{
  "n_layer": 8,
  "head_dim": 64,
  "norm_place": "pre",
  "bias": "none",
  "tie_embeddings": false,
  "optimizer": "muon_variant",
  "doc_mask": true
}
MLP neurons of a small language model. Each row is named by its layer, matrix (gate and up: input weights) and neuron, and shows model dimensions 32-159. Each number is 500 + 40 x the weight over its row's rms, rounded and kept within 0 to 999. Numbers have three digits each. A neuron's up and down rows have the sign that makes its largest values positive.
A block is one neuron, or neurons of one layer that tend to fire together. After each block is what it responds to, as a language model described it from the Wikipedia text at the highest values.

L3.gate58:463471502444452493455547501496584530517478600480505513482488533471462537559489515561485510562467600505544459508441571495506522511552448570536528497527496527528446444542514539456519423455436484508499517443492441547536463541461506553494477470502557516509501515569556491468540544534526435498463482428422510478417467505505438511568501491547433510520484533490535544500532476486521524461494
L3.up58:466512491499468467467524466485459531442421534505495491445520463411483459511479439472598502496446499439506480517503517482545502516529497494503467493479476479521469505510555482512415451492482446514478521459445499467566478480475511581555508450463474529399567461505515510460508542466490514488499542509530547457545427561499430457535483547571500527583457525537384524506553525538417564525509
L3.gate74:441499529477520500440525533468420476538508494563533556542501447496498522494462463521458567526586518543496515543487520458459498474500475502451528515534488440538532542532552452514532394486528509454544510480493432464474530442456478499581463496503457431533459504558498514572521501543524557476434512484457463624552428440444535429463496485497491592448545495411472501510524562441447540510502
L3.up74:504560457413552492551449450434486550539497472468455505578552566484523587505469534537523496486508516436470451483517518483497528531476483566517507463522489521457461552524456485511462513557538574493485519493496513467532512537515540433451499526481513444612514466610538481495494515557556508540526462512460568541523559491476429515488519535522537472488503476489535542524502564497536551496533
L3.gate217:525510506535533427509510518502566418499460527504513588555511485533526540527506458425489534487520582471495479460597490453522472517439516574517535467512499550512470479519450543446465493539500440446550560480503473474559424492509554469539536577509504458466510466533490528481552476597545461545475456520523559506526497500462500478507512452543449468522500440582499509505449491483489501558556
L3.up217:442549516507557468479454532493544492514490449429524440565512576470587481429501418578508596498525559549569469460473478505553481448480529510498494539485451543540526496514500489502488531398477513447558460466517476478500524504522473418442507545519505474495463548511507482590476449519438507489464550489550548482547495440491507465490495523515555521506554439498539519516464507522510496582470
L3.gate258:453450443443528523524490603521473437449532506469471466475461527514553564504520627508446528542488509458527474516533493472495566505467458503415520497499514484515454506487514447541531522481536553494509477410511553501496456583461545495522503465514509472462503486488536504487485554493610502553462566490497589497522539549538517522473536546475414540555528453436505525550505490530549557509484
L3.up258:577565488552519480467473591492429495490535503501483501477507588480473483455542471534567510457447454497499569525571535515602549504557497496429507474500560495472441459480485450496413525483571487517567438501459530560538486478524495519454556502483484510499508453500472579487585444485449451429481567521519483493500513485524494534470541554481460521539492492495491544544469524547442481452547
L3.gate318:453560502509487511541479503507494460594424421483519511520454574479503523507521568441426552475547548510480513497490532530497467477503540475472418510485558565512520513545481561508469466487456464464514529438470547523502516578558434484470455555495492419448561486487536485553588519496546505466457441495507477518533581422509511440441419485559522535431450456525572548515519503470466473534454
L3.up318:487531564499543486484532545496494527510496537504463519498467521457508501430494522568516435466479537470501479532540505468527389476459495530513497496484537464523492504458537469554459638431490431479537552488504536512534511526368449493565444491517519482494458452553509551535558489503508482502498495547518548467526493539422500500488532491410454541503519390464518552415501507505522511515493
L3.gate390:484522529489564506537493520512489430544546541480532486532550449484507576550513629498489460549510488447463496449584513557499502485512492538546536486421460465473414526444498570462520548473482468466567441554492481524551534431549459505477519483474518443513428468449469513538493451562562529490477509485475581498478577485509456579442495508568467490525487545497532468501449498427492493508502
L3.up390:510525581518524492539455495472472516547559481547505549408515509539467517496516554466454436508551498425489534489488456430531523477461504518428451492520576463476513490500482555480549506495505526581464518492522485533516495511539456580473424494525494426489492579495463486520531454497460470490567495594497507424429558581453517475513425457469515438550516516523454553551502508483482546450465
L3.gate401:517421514479476477455560507493550562539461537510533456445495560487484475574456448438526529550475508512482464527520518516527552459461635482471506554505518551583467376491541526460493506466433507445492482507453453518523506497458519525561460506516480538505473409447504528530509525525570493474471390558545476457534539487472505462480535487432504518572542446450519490455546510487486559441528
L3.up401:523519516575469524465565432477528528504509489493471575548437527531512449565534486471522518470471506508470502467494503512516571497520442493447444497497424505502432560414524472454541466576515521595519514481445500535479511533474504556452485476465568443524475487482475538511529468541556517541515432564500496504555466512521460482525553492537488529574482475545479471463499466530536508521533
L3.gate433:506513497505559569582490454525467473484603459462539540470519504491413517503489513523480531525556484528512518510451508521437511509532514488461427502591513511548483484481499532502528486441507477527484515518520466565403464473528586499559536520482570526536445433478564605570505498468575526529450506534500468475509526461492507535563491531510474531420503502472428490467582437512523505477548
L3.up433:498534466434562524542498481548541520476493424529606459564589510483533549592474477519528510547437583468427460400473489477505450504507445500515463509470494496514488553508494513548512471446519440519538507627519472519502560483506546427481440474491436506510521557453574517535497516461510471468529527484476515492455524522505472546458439477459458504506498493562541494515499447504543541389525
As of / conversion digits. Mostly "of" in the date phrase "as of 2008"; also digits inside unit conversions in parentheses, e.g. "(3.9 sq mi)", and nominal "of" phrases.

L4.gate400:528476504470476503514539512482509477534502466556504514596555509543468485457468493465549442544541414542507561536511459539505483508509507434545509513524426438512526492494460515489554472456514499489504479503527516479493494400528562480530482504558486489433508494604493436449486435468515520493544509461442533513586464501428524503439466431462502538486423471482530493451527532508442492539476
L4.up400:544464514510570495543483539477526525515423460468516507506518577483542432505513445452574463461545548594495582559517493538477530521512537500571517468529541455477509552526478475499577504544509485513537480501411548474517448454449569472446481450487488528503501503478508542505528430458437459475597540545512498507539470495527508508405538487493481515520472490481514562514441526471526567469460
Sports stats table structure. Structural tokens in sports career and statistics tables, such as row-start pipes, spaces after list dashes before years, scores, and semicolons; also his/her before career in biographies and section-heading words.

L5.gate1:467461446596492524493540466498479421509542534495497499516526413495509508579558470466531459475542500535467530476501508452496457516478448504479478460465481459458487562473521478528471574537552523549492398408560558465439434531522519529513427531510462483497459486461500515546524516467504469421495542553524472492496547533517448509504407551514549541536443523490514492518370405497517475464546
L5.up1:455445530429460521545505508473428420537459509564539512502548510507493501490610499489489531460483462564439584512529544509430421430524430506445524501467481508551556509521473505440468495506439551540523555476502470512533515435489531550530479435414539405556525544477512566501548433456462486492517571510597487517487482457463526520472514485486534479504485553489515508489540485551489469473508
L5.gate28:483493468521452420519542525506459497509527489506499519467473490539518484517551453503563463511473473467468460497467571532447519448522565506457564532565509484526445534436496521552511459474476499495449492550437507450516575519502474506557472521410512414474499546527531575444514481505548463495477506497479461439465478519459546508460503516514500466496542507525373541463509449560471567471538
L5.up28:478493448550523483513445514457489503467575445522529526449479468513489501494401517512500466530497477493433462491546475473461471498548551509486572432536451441569572508503514457477543510429456498485459520584536568446482488454553484513554484535571496483560515589533418592551485457528513498520489472484483486407546526457557524509484511482487516545466476454587486483483495531474444519507498
L5.gate73:418459452545527515567514542517430505448546572529486551485513481542473557446480545521499528487575470526535440493528587454548514501501434524557476493523496454500529452488434499467481494499482486484372442502416493524406467495527482487528424466493501514468590513577511488448521475432543463568498484529484533487516542513499524508519466420532526533437547526540418484530475498483504468539505
L5.up73:522469504559437507494489435455446491477469442438519501489545604563502433565516558498590530407437515448515521490590544518533573500507554491450507468582482489494446479559481486539515456450443522499481457490466467521425507511508446517507508485536488495528542505526539427472505447511445572545580547492507509504515513496544559502463474460558548539460497541563463559473514536447446453476489
L5.gate87:430449461546469524511433486497559532605535451514524484436497493438512453541500445441465514531517490524501431467516566430504475534541567491570516468472489550443530475467460487520460453444495518528534551551526465501442493564510485513533507541500412473467528505565525486503516446509480497485597430503523521535542486544508517484485502450493545484517570436445491502502478524483503514486508
L5.up87:499480459509489558454497543419473490534484454489546499513495559516460485551487531487493510540499497544495603464525494558507439482448513480532506472478466446563545524507520488504524477460448506599505482481557537493520499456475524512510483580527527438523552524547586532552538436494491569436530510497475538428500541463512513473525490572522423423578565510458483508523495534608517502492430
L5.gate230:445500464506523527462486547490470535528487463480539516504572458506496525517442516521466533559520451577455425492523550460447541486548501583472542478531505495489533477482514512457423586507445482459481529501565468503396438457507490421509482522494511546511488491508503491570486482533489562564480489558456571476483521446522516459479464449530503458529533436495467530506419473459452511512463
L5.up230:535468509481499559518478472479481589485448494530486463445548549529490531548605507488550466395549480507422454485480595490475478501490400540515476467551484487426541475439484527523476554475486520516519510531535501503476443550425517484476531478483435483478556514502564470547529437497490538493504414512451446514537526520569554498453460448530521404465479562489448535492517596488521507560602
L5.gate378:516487472417506549442556564554535537534524518540461510547451427459436542574510561552493470502473532525475502484526558489569485562582552475512491476554453517482497517463490512480519562442412576470458554480506480426473559501496505499513416495561440463531562493548509518509537507509506497520441511462549536538507568445526575471431474418566512518450589471429484612512561446464435495490483
L5.up378:546510471546545532499520596529478566569471531496467450498582511399475454579525542479497532497503582466478501433529559510538541558531494526572451502515501487546457480512516548545526530479488481549451534501526535475500471512522496510505512540489461446516519553525544521505529538490465518510498482532450524423473520580497488493429470417503532539501515448416509534543499403529450416533513
L5.gate390:460500541533500507484444456498526476495539478572535453544530560520535498557486519497505476507481532503447488545533547458505460515554528498498410547547512502486451527478496494554510531489505537551500535393532552505470511392454481553476499556467477548539402449514560521543549416472465492549515512532517500526516481497517535467476408525526511491548537488499494492522457493448503518513474
L5.up390:518491495506483571504440423517465455548548493567624474519451462568493504516511463555460437496480467504573499457483499586475451458523517460513452527483466489502470460537533487466578470489501438493438524464566517529448478524479478578489558509417520432456500495484548410517484513497502460475468530481467525547517523418442461464482501522532532530474489454455398465530497524442545365538466
L5.gate416:465518499537540525507583521481577479518512539579475525519526413517521540453565516495557466533541500478496535486485510499455442497451490498454491444455514522469531520463481467519521549540591509474508473497438504439505500521463535488437510548583541423426500519459461491557529494536468463495567516431469523615494488482580517623507455522524498503453543490497537554484467485439475502497506
L5.up416:486541552530542539490543491537478464551525476453465461451524493549519540462455568480461567467559518507480574414502475538485461501468463504551552480537528528624440475529523493536544486415526500519470550438572536556493494448469434471489541517478489485509595405455467538512478470537510446496522484464533470535543550489525516457491455432529475540448495534449544539536431527524492352502515
Location-continuation tokens. Commas and "in" right after a place or venue name, leading into a broader location (Landover, Maryland' in'; Perth',' Western Australia), plus unit words after measurements (12 km, 5.6 cm).

L3.gate12:484511502497510511532535487481480340518449483462479532492530439521507516569532505528402510469545412521471504471481559547512483519393455465507521449518461520484480518547471495550444523586470529508526465462538558496556568486482490508485486468433451439510569493493497542484430507508453503553531481446499520473510431514534546508476473407484476482494486443479496515508506487505425468496444
L3.up12:546471550540522465511411578484497458501556555562531410518530525550512532482523525482518529418524504531561509550437529524458474556476538545457567489539545573555525517472506469536496456484520556426481496517490456510501421494500448479485439495555504449460471478496559486541541481444510550504528527526492443440551460514455507428459508484509502596437474557511512521548504515488494565500441
L3.gate15:509502509469483561469502463452538516470524471528464487452456451500572521479498489500440510523501377512550576428463458540515559524446514555473465477526496497456582501386460446508498506409505522497467569501528472418549497517455439499463458479515533602526477473585513529492431511553435475525408511526483445509473439549555504455479462488501467465442501548514469546457588484567498513494485
L3.up15:554463474501505528472460379444513466474585560503479513548464439471476532514508531505547519519530391499527518489529473468472476432529508375453574484556588465569518511590504447518501571542497480519523497502559453505471528502486582477552542535501484499471568558541455569505430425434544498571529492458443547536548535507426475521560477490453430523516495499502464460563468538443465517500550
L3.gate171:428465502526495485468556521414482473461471472589440472595540493569499543518523453464521448515509548545515548469524497543440550523501552478536499419567441474472527523427541588518538529517528516536548466534517548514535558543481510455489490444515509469430442534530505529533488467516549550516457479481450490591514486555474496495445518538481475455459477506485442524479447519499459456511476
L3.up171:551547601494508586516576450421502469485451428512548531498455516506473507534592495461472569533529509489494530498486510536467438513535461509622509462524478496405518460492483494575521471562433556498515501421484488428493534538530537498520493470578488545415486511505543580558495488530548566454485496515482522505577477571537520458458507485433552515431559516466517540424464479471515502499565
L3.gate230:409531495492547500569446539497462427496534404597463550511404487505464529494472455485509505509548477469570502503486478535514472503401574523516427490471474563560523484436508546487441482482542466500453444485448541511533475447470512560494451537507454496488454488541546518528525500525512532459527482456483465486500579523472488555451420576511463499464483514464530500485529499540475497467511
L3.up230:495557466446453438563492472498499493526415533519491507456462538491506507480494523442501498485511533443426487545486455482468513525487489509502542550493573546493504528518503510495453518493519466456597541523473522407481423464563448556563400485485485413485491490490469431573463542507514501549479487441557470518439494473438465490568499530552517486510458456490462483505504530564553441533517
L3.gate234:501462509578475486430537541450501483402508461552488489584454440490524514542563522504419532400585513525511548492438516475523492501471508491474474528502459489536433457532511479500454469426503433429555561510499524463514467446490518480496494473474505450430539525535449445496483531465457449554542552451509505507483506536533555519539433416452480478490520499495512425430479546483484495458450
L3.up234:462528506448502579538491488433505460490459430547489496483508553554557539548491571451478473459540444433479536506486480472524485532528490497518479511453490468471581528518482490489569483486455508388464502527533491479473450477623481472509520491535464531489475556562501534409434447490489516537566517513439496470457561526527556512463437509488472494524583529507508479468494511577542527540534
L3.gate315:500500569522508487463491472479551458507466396511520460484536373511487491593526547471526568607512405503454416523495484508521490457551488471500457527529437444448521417527537534529465454519525454493433546531461571486568546443516535482473488496534475456501557524528508498487437526454492546483493449479528488515453393585480538481464512445476533541463511504526484465539448580537452489438535
L3.up315:480534500485521551425456449464482453474526531540528465507539522480490515511552542493485517530537536524536485479550464565496510442526512552444509558513511425451504525478603542447468532504439496530487498555565539461523491441494516495445468585541520496480478446544512535468490456496599478508481496471541543513451546491490471526540462456532546473423482510457524534542570498434521552483500
L3.gate359:504453552457515535483495485462526477475540472518518564501494528519513544467563541439569457510491416518535468548541548577445444537490488490480545500482480585462460501540590511525505395524519487499530418534459482558554517444526456541539501532493464511412553533454481579485438488435557494501512503527439542539479502523503487450468517512556448459539541473542473548486501450426461493527582
L3.up359:459640463482497518484534528533495482463484534511521478501603492518509539473508526439461519454498519477486545566526512558544443496512504586474411513448532436452461546470483458509444487487563541511532465489491514486593521523459460467515540458494500505516536461547523508484528516449489515523526539551450461468438459557494492523518621413439437526437576519496488436537493473489550538485447
L3.gate442:473402511509454581500485454493459459534491538445465465511541453509524439477593479538567606535576521538470469530525510463438517474506475560447444517508517393484527500499538464457511490540522433485516540467477519520491477470508425465526455538423498468497530563455473603508550473440545540523446475518489540448534555492516511552484432575467500507463520557570472527595450492443485458495568
L3.up442:490482452456499495469553510477466526452463532518489519404472525412510472499520477480551508475492586570504505589546488465512556501550534513433523508487486485467477509539476491506506490508486548516421518501489492460459496467502456472452463503477500454532496458558417473510559472507516478511560454478492533559555503529476526470463545452551522425479520506446496494500518518461487496528546
Row-start markers in infoboxes/tables. Fires on the dash opening an infobox list line (career years, taxonomy clades) and the space after a table row's leading pipe.

L3.gate34:463475495563457593514508462467517462533510499543441492472557520523516551595494535508543550566516540440511509565513425552544459465535521437513438533506482494579469488508478509494491405482516621475480478538491462421591467458479533521442411484462453546516421471526506466548507568555488485462557514471506484480466493547560478514524520496515517552464509454484449494488512555453569539557460
L3.up34:447546430554519494502506468510511475505505516493437399498510535487481522543460510488498562520535621464463477506516515439506491510471507427521439499576485476557491493470471485463541482479461560524486538474539548457510536550578513483481436533497484530533406516581438498458479529479440491523520550511518491464463491547507505555495588427495451515471487494538448545468498527477537478518540
L3.gate91:451559503495521476469516495496519545500474441483519444542588478490505566538523522582520574556451514484451456514478495451456569523432556498548537426547456457518394487563445454533524508507511562489421488481530557541574539505517470436521541557553496494555447547575518480498485525442527465547435429497426551475457504461508494460441580466494509512475473526509496563513478545448528491492509
L3.up91:504538510473441517556432486547533506501597487570553507504583467485456471446525555484522492411482408519479499508444502481476513492474454533497509534500537501494537427499507554504446409501521503528555502493503498514449538474485423502568523512485490598429507502519514451526464496479575514546561463445509548508516520520446435515538418484469554510608509451465540433508539542484432405529506
L3.gate182:482467504486485469490534499537529477479468481550490479473459546513496487456464512597481594514532401539500529459595455454506529493541506495463477553553522430484484487521480517460464506530484583500515463483489498487528585464442516564482496464494481576509519472487529491574495588479504458533607540469567543462441506438416548508552537476481465462499512492456534425514505429464521468480531
L3.up182:513525498588554540540460517516513521470547452524464482428565505494550484529527528491538528512511466503520493535460553473462558444523488466500468541541553454453518505561516539538483563475505520529472456579512435595599529552493462449423515559500522560530478479541551516492506558498484550459520483524513455446420467536526536496448498458553492491531531454433532441543535556479548507530512
L3.gate185:517578487514492472411535445487424523558533487481514487452473500512492527445506476444417462456510467501509517419510515544485509548564514493520443500587468518511521431430565433479504507436519469467522459433478485469520425575473507465473508498506511514493582549517456503485533524528528534492525476471586426418456500497520505522501510494494501477421510467484519513553488473471474510495499
L3.up185:522473488512543533475522460485500580449607525496462459423508454470399493494440581516512557529537417473476505512521545523558502431617517472542529539486483538460512490523590471470551524512463454470463521360507451479485451475478533580424545512497473476536500512509529534570499505492531450461488507483508519476554578499537543481478422428503479473481571485570489387437516476482500522510485
L3.gate197:520511478484504513520510494533540466512444525492519498497444503522555440475471526473522506590513355487500513517546503416525507514552506479378442551507563481489531480538492548493494461516484426557507471517451454491575520480480501482594460457484476521519476493469489456569487532513591557514447458485516455411443509542488518479497491483515511546495508532436569480505467545547479454476474
L3.up197:519490578410508539507486461466494490518508462549441443506426499495492541544499463495478532473449491505469493526509552518498521481504423504498520393485509496526479504482463492563496546519475504475542488504472451417482535472526490439451480561457485467499499519462516526519509569526432476491583462458494526467450495522485535364488511440544511436548537523483462504446513587453493596439525
L3.gate291:555518563495426403396423523466502495488501454554465460446550501503508474537484522498554510548510532567448554475492556496465530543500477458553543512481540485495459467592532495494497431472390509482457480521536525468512465385521494475570434498545478514499528512474462485539502534567427459502514465514501466497517492469509538497472498531467472506519458555480496455481444493492494483519484
L3.up291:488543515456463533473465524475481530506472486423505474420476489493481484524509541439515539523488542542482517495433526468442473585531528532458442519603479525515502512481595522526553490480454517603524513510500494509454580570573481510454533538530458504546567477511435524493506485412480460513506538382568531487479498584517491467510498521496412488525554499490561474506429555496516433496502
L3.gate369:482432526458556477411495420463451485570456529491507491485530447465457423492477521495481509504495538524439470578500477448549492494513447520492513541502500487518553548479584511488470421513445547493555480532474428477520469440525515479540473438466505474453463520530483461434425560468508472450495480530472526488456501530481526545525505542512512483494465541574505462476496544493491506472431
L3.up369:484525540538535457470475485549447452560559518468529498512487497462470525456463483478529584522532481511488492457410497443496511518477461508441543535573493533457489477495480525543429499485531464473410405506478455479562409450526539508545491571515470567467468554538480550462501496418523486510503495501512493501524474610537507508549601469499539489513508513398468520466536499477516569540497
L3.gate370:557521529503517529498534505457558487471497513488497444585427491494543556460525546491546525520510528457484476514478421457536467418490448445558557564496479460531446456515435481558484506480599542477481527480519520409573462485487541453530500470461437478482474466554528448482450507461501566537519447541421527505535498491545555482518524440469491473569522507493593427445526493411542522502461
L3.up370:500488505496517437490523478438509539502469513478500487583498538523520436440535431491484491455467521471521487584475499515519463487512470511540469534565501490463387479547511505529552499536536515498503540464511469431473468475563484527481461451476521466510468486513525496442470486449541492484452474526476442509439520519536498556501455479555554507494501513448485481537511426613482467542505
Narrative action verbs. Main verbs or verb endings just after a person subject in plot or biography narration, such as pretends, took refuge, calls it, marches.

L4.gate245:411484568543470552490424526554477547467519450567578569479517501489455496521448468438518455571513492508575437544462493539447553434528464437496516508502567471470594468498507536571456593519515492492491429560479434469517514442584508486516568507532527463533512492499423521545512561534545555462523496437457412484465443533496498508506518443519445514551469529539509468520597520486483472454587
L4.up245:502521448474418507413519486475537521497599555427517567465453504537540545538517499531431506543463441466498456586479522497472542432519529502467473546524492423471510476430527553605519474500519471525469492472517493511579437462524455521536447539530465443475505607539500498498438508515508525540543479565459490502473487494528455449506492507534520484477453588524419489539507598526437523518441
Predicate verb after subject. The main verb or its word-piece ending right after a subject or auxiliary, often taking an object next: pretends, view, hand over, became.

L4.gate156:492503444544507481450523500485495583555512452508534520524504519527542449431488516541534485493476525558473421542409511448558543503513548497541449598475450509546503497518480500558388515455581512543514498476447447463459527566424499566542546469531546472427467493472503504479571510475538500515417463503472512530497496490543568459529580511493462461496486490435534515541481506542466504498460
L4.up156:542484458538445511468494531523547548530446455525491513460491535485538491462473473485544448520448477472473524493514504457511557505508438457604464525557478461464581541517445517513565505522511539496501509469487446521482504512495447506575510423489473486525528483578478487466508539471510497470490615564493595433570449523433550515427556465561565499428497502521437522509510567462487474505492
Prepositions after role nouns. Prepositions such as in, of, by and for that follow a noun or verb they complete, especially "role in", "part of", "hopes of", "associated with".

L5.gate42:481511509409483470463447505533450502530509549482438557444475558491530503501466463435501530552460537486483501544515552478497516553535484485565485535456554473495453472555501517481475509520523549455509559408454397487546537555577526466576476537562525496544446469531539429494493588520445523482535445502503430542454487412493406469420454482550513494599480459518494563481491480595547473508504
L5.up42:532499534532495491464540487465494551474491480546494497514482493501491480407393524494561489481502493573489527509505562447474521451539426505576468483442502519499452404474481497396443527510459420519555509534469485518506530427412489551498452519507502459458593472510483513473492475498494503514455493533500442520490534492511455431535527498538498418522497473492480493583515486562454465547450
L5.gate113:477499529491579457468451459470481498510532489525454520457500478506548522403515515572506522554540495457560487442524436476509473480493526562458426448531508421516495469521478488557523538478569482481516472483443512513500517487483459482457457561575508487487422518468546422540475542489574439507577490527501553505456486561505460485508531453527499503517441529489431419518470556514526542455474
L5.up113:598540471537484506494516463501518544578476568476481468491444544517450508482481554458529541520466470437473526432544528493587491425442494505495489498464499519526467498453494500525519540423509518455476487540487519497543498512459468487491532446530497447520481568519488553473550456466565505537460611515461471492456551548500469545491542469564453390533406520526490473579517460490426459497475
L5.gate147:459492526489489530584562473535533469524545525435473453452455562503491543504497523522593489520538466510519412506488478470515418570432512491566481479518598582461457532522480425523511530460547513535523491488510518433521534551457381519549517444497493489467519506485529439516513534345534510588476485561496517496499503465442533529431436505481464512443417523473502456511532495525552443474492
L5.up147:477560520513549494554516424546486574537512455497545515468508540512442459482504551530502492584500558480503462490525473518482480486516524541547530548469507514510551456567481527477504457491450529578507473475552526475499503474425490520448397480437496534503505481560446454485514505527438578471546481443460502465520513489524493461528479560511538505540507517518511400542599476496449492434473
L5.gate204:543478493526504485471522482448548500561569464570486549534536419508534555408543549519539454489530540457445491523501486493467482509483519476554519502485509515498482486511497490458459492448490454425452543487497516496531482513458447398472463508536461509487475557556639517526479494515460527502528475604495540520464550509426457480544522501463463526526514421494441475484490535449492489584493
L5.up204:490528506489583506461519443447611469505473534505496418494456631481481534504517464517563483475499627452534417500593485514534471471498567447551530523487554521483511425458445524514519537421511540475494503451513498504498502502512507556492577538459515441519495479481587491482401545594505415443445443507477499554473518474490519549513488495454475499498510422485545456483486459449472553550492
L5.gate246:486530598461471504516459540519512464540486527477479470461485582467463511501529519555514504474546513470465517488549514524508482540502498518517515458481439506534492450445495542556480483543512450519513487486524473424480534506572456539491551503489515585488555490519522523536483552529544470462541516566550440461543504427452609578553481499572446484476497522571476468472456520482576523564387
L5.up246:418522484410539491477580472548530487478502556555582505402509486471485453475484516509448469509472456506528540479487541547509568482536499520503511553546543513479425427463469530527483476543458496508513473531510465503546466499482404568546483490577610475442527538557509458450424490526486442552514550473547521521523528468448503555459467519591536461518502467505529502487373508543502523464455
L5.gate280:533533446460480435514434520489549467585511467471573476448543560481484476436454488505484511454473534388471436499478460423529375518482529518453488552500455543497540397539447526547464547472571451499425508551497495488502565483499492435490521463427444521456468516520507437513544472540483470507408497498534476529472534466395486491478448499583503531518493493517459523510559488522536445488512
L5.up280:521548511446507545507529527494490523561575491536501464487429531516455505538442523455448567475448499529425538511549537492480442467607529511438567509458481525547430377537492523551469530528484489501546432548547505456544519488470479477455491460511467471467500426521476413512470492500550476480502517518533504556511504529455494499560525544454483555500559443497531497583493533503559470466416
L5.gate375:543539460458499494510543507477506570542471469528482511418513541497426491438502505496524525517433521493575513477616481515528494496522515523567447527548472553480491449412489482487454616484500496462522556546497502451564456470479547531553498466494529447484516485584423473459531522449476525514518496533426500450490535523427486506485449486462514512528462423523488578507552542540530462507513
L5.up375:488525517366547473490556443452489391533535482495484520606413499503496488576542541512515521502481449406477518524592431497489523453477597539542482531518516517439465536530519491470525520540499524507504504581483502520503451517440467445537493556499474484484582457548497573533456457587503475541558500552491522496534486572480524452514526449496525428500481483457574549544459529467472523534521
L5.gate401:485530417500536445479466495564511518578519578491555578507457502495503461450537503502517562538511507415504520449426528537518463486528542517511457460466518519462465453531547472422477585512468502461504508498471473433510504476457453440509543476486463513424488490491568530502471504425497413528504504481550532489464484457532445545444484497522471467536468462589532487524458464532556505534523
L5.up401:541530505566494499449490474507495560477490477447496485474511491514515462528474486590426515484434529468543459420539508422578491513541496578562451505508491495512404475565557538500454455471455488478505466526433485474515459526446557478518537474527518529512473442580485499516495492583552425515488485464443444482555506484448528547489520506534499468478500462467470564417482472461526447521520
Mid-number digit groups. Digit chunks inside large numbers, mostly the 00 after a thousands comma in counts like over 11,000 or 70,000, plus figures in tables and money amounts such as $6.6 million.

L5.gate16:548528494542543499454492489519545441523485462506453534479615525486505544545498519611480530515504456489574520581507500432490538514483432543487478500493552509518494480531504418599468487506528518509449499494507472491540458490465418453500523516603534566540482541537468548538491479436514526537488495499450481483584475546459471500531492496559511447502554458497505457533485488505571442542539
L5.up16:486492491599461464405482517526539517504535488560441464461535461447506492478570556496483478452469534514479463473563463472519477566525514491460415577505461515502426419479479477552446503535569500479471478570493461444491496497517476505479515503484507444536479482490483483518445500462430459545514487499488521460549469474558539474527484440428466419528547443549452448460509501467594478481443
L5.gate30:483487516545555507496470511584486512499537457486484529499419562518511463518474533521519471546537441568543557508546428457458443458507435508568467491517480397511530528527586513500472471488486575506510487453520566479449592477421523481497507464410474570508494474502395435538504559501482505493585480506517498504483444459417490497464500450494490534549492537448526487479565525497504494422474
L5.up30:480470542496537536521463468582510447566583502504483453508417505486495474501488553495486543513454489503511558491547490465518516498530492514535503481518482424476475457559545514474555443488475432527423466539597465471550528457475457432535506494486449530513423523455521507467520586483486467463577546491440508429488530504515528453501458471485465527444543494526510453492556498416531542473470
L5.gate207:489506541470560505463485506582554533497457507546449435552449535531459575560456483464520499441455548491522479552533528483534393466531568588523483534508490574516490535549491429530543482513538480496505545451550495529494464453505510521478509498539443470447433535515450492451454505568550526446448537447443495495543519511430462523532504436528493481527504529509469536517591511501611544546477
L5.up207:447558463548545467559522539542531524587499449491477410524484439501552471489514551519482476509416570546521524457501536457469452561555564534486540551544498571464509502487524471553556522518517497510534533492477427470507439483490490489434538480543502485445613483503388487541516504562509503560530499507464521464492574426497481569549543474507470501629443480485499467476534530558519501567481
L5.gate210:547512551527531482472529451487521496479537463480538485477484507523478456451512480527506497506436493474565457561505536469490429493516493511526460512472503501520497470536486497521429492454528473524487504587507469465522451476504602558518522521537599543478453521490455501551551500554540471461607591533526500497518547414543451426505545515509568461509521496521474470535492506520448461615550
L5.up210:509533590545457485518460569460548521499566453533481516513512431520418493547511550457525440520449564449443578550523500478439463537523500492506573570473495499565423442472474429451537518544509500411448506500544498479490511471501514490551471554418525485522529559508517521483454468470499590422535569466552478515475614522555436472504529489518525495513468495488498477566482490480450479487512
L5.gate215:512555503540491432446521491523506530543523546480513541470490516499562461466508491576430509522448442560523514570509439446573494485433481564553493485415521470458476506515509497437507508552503444538479465539493511478512505503457452467572463536534470527475456570493417494545505470517551532452476531535492497555423510488476497475521502510540502467555479494458496480479506561460588564484467
L5.up215:480488527499582467477474553591483488471537482445467499483504502488541540518609484501523396516424512581515544526521548436500529529519560533515441519498569513478454519521542459491469451513446475466486475546495493522575564468551550529497511497519575497508464531504483480569504435520509518474556531540520516527464522468528429468439468511554516473516466511450481542548479523494420559507441
L5.gate309:583440511531603542492484455534530475504592475539482516548430493552501542516576428534522537562437448580530480554520501487521500470505536526518529527456449515467441440494531533502450513513527517544540495507502475428514469385522510492512476532560536495523423441511500470559470542422466560487563493530481508459501492445488424437548506536551577500573499510463447468543505513534521544532525
L5.up309:519546473476600572510484532507517544463561532493486466508495450551552533506561433533498505565433418525510558522552458533517510466473490554495486523464447508496452440458489502524413534514486457457504537523513531479483436417462465503527420533459453492458497426551506496687475507457447512450488488502466479429492482428516478443490514494485516537555503588505443507546511488480475487486481
L5.gate310:500507504512524495439538481516449513565511558518448475506400491486502463568527521515484492514448534576504515559469516474548476462505464602447438503488463551523486459481572556501498591538512485446483559529458492463539495564491494449530505536429470520474514536539503472527518553535556545527450436386425476406520490445503440558556531470428502548550449513514478553443520481525474467495533
L5.up310:471460552511517524542526494456485448444416535531498509491483467558466438476506472483538527484428492553489506534503483482450464519516466519539532438452499433482493533480560512547469425585519530479517599504505527376495484512468497502577514405501462575471480483462453474574516445485510503508514535517520451450547495456513449542457523510506490513522426499487532399495483496493552429501484
L5.gate333:479469504491536463513431498440481510502468517552560439479478485551574480453517482474509417455526531551528493533577580506573568506500522495567509514450480489602512537464510525587585479546457438515542521428515504511508526564529469461515452486504513479511511544466572554423523504547506446490588581588504565567540495569499457519512502443572522495487554440539493510569491484506527495443493
L5.up333:537504513598489524509509432446495492542557534468511408482491483455588538486540494540475494539480494526573507527546451527432529499537467487517482467507494486532476487535475443507496483482535544503548453527519536513499537548463543433508504475542540479450510510505518510514470495577507535437546447468473513464513529523469442455550456515560535546496557504540528521580448545434451514425511
Transitive verbs before objects. Main verbs that take a direct object, often the final piece of a split word, just after the subject, e.g. chronicles, shoves, deemed, described.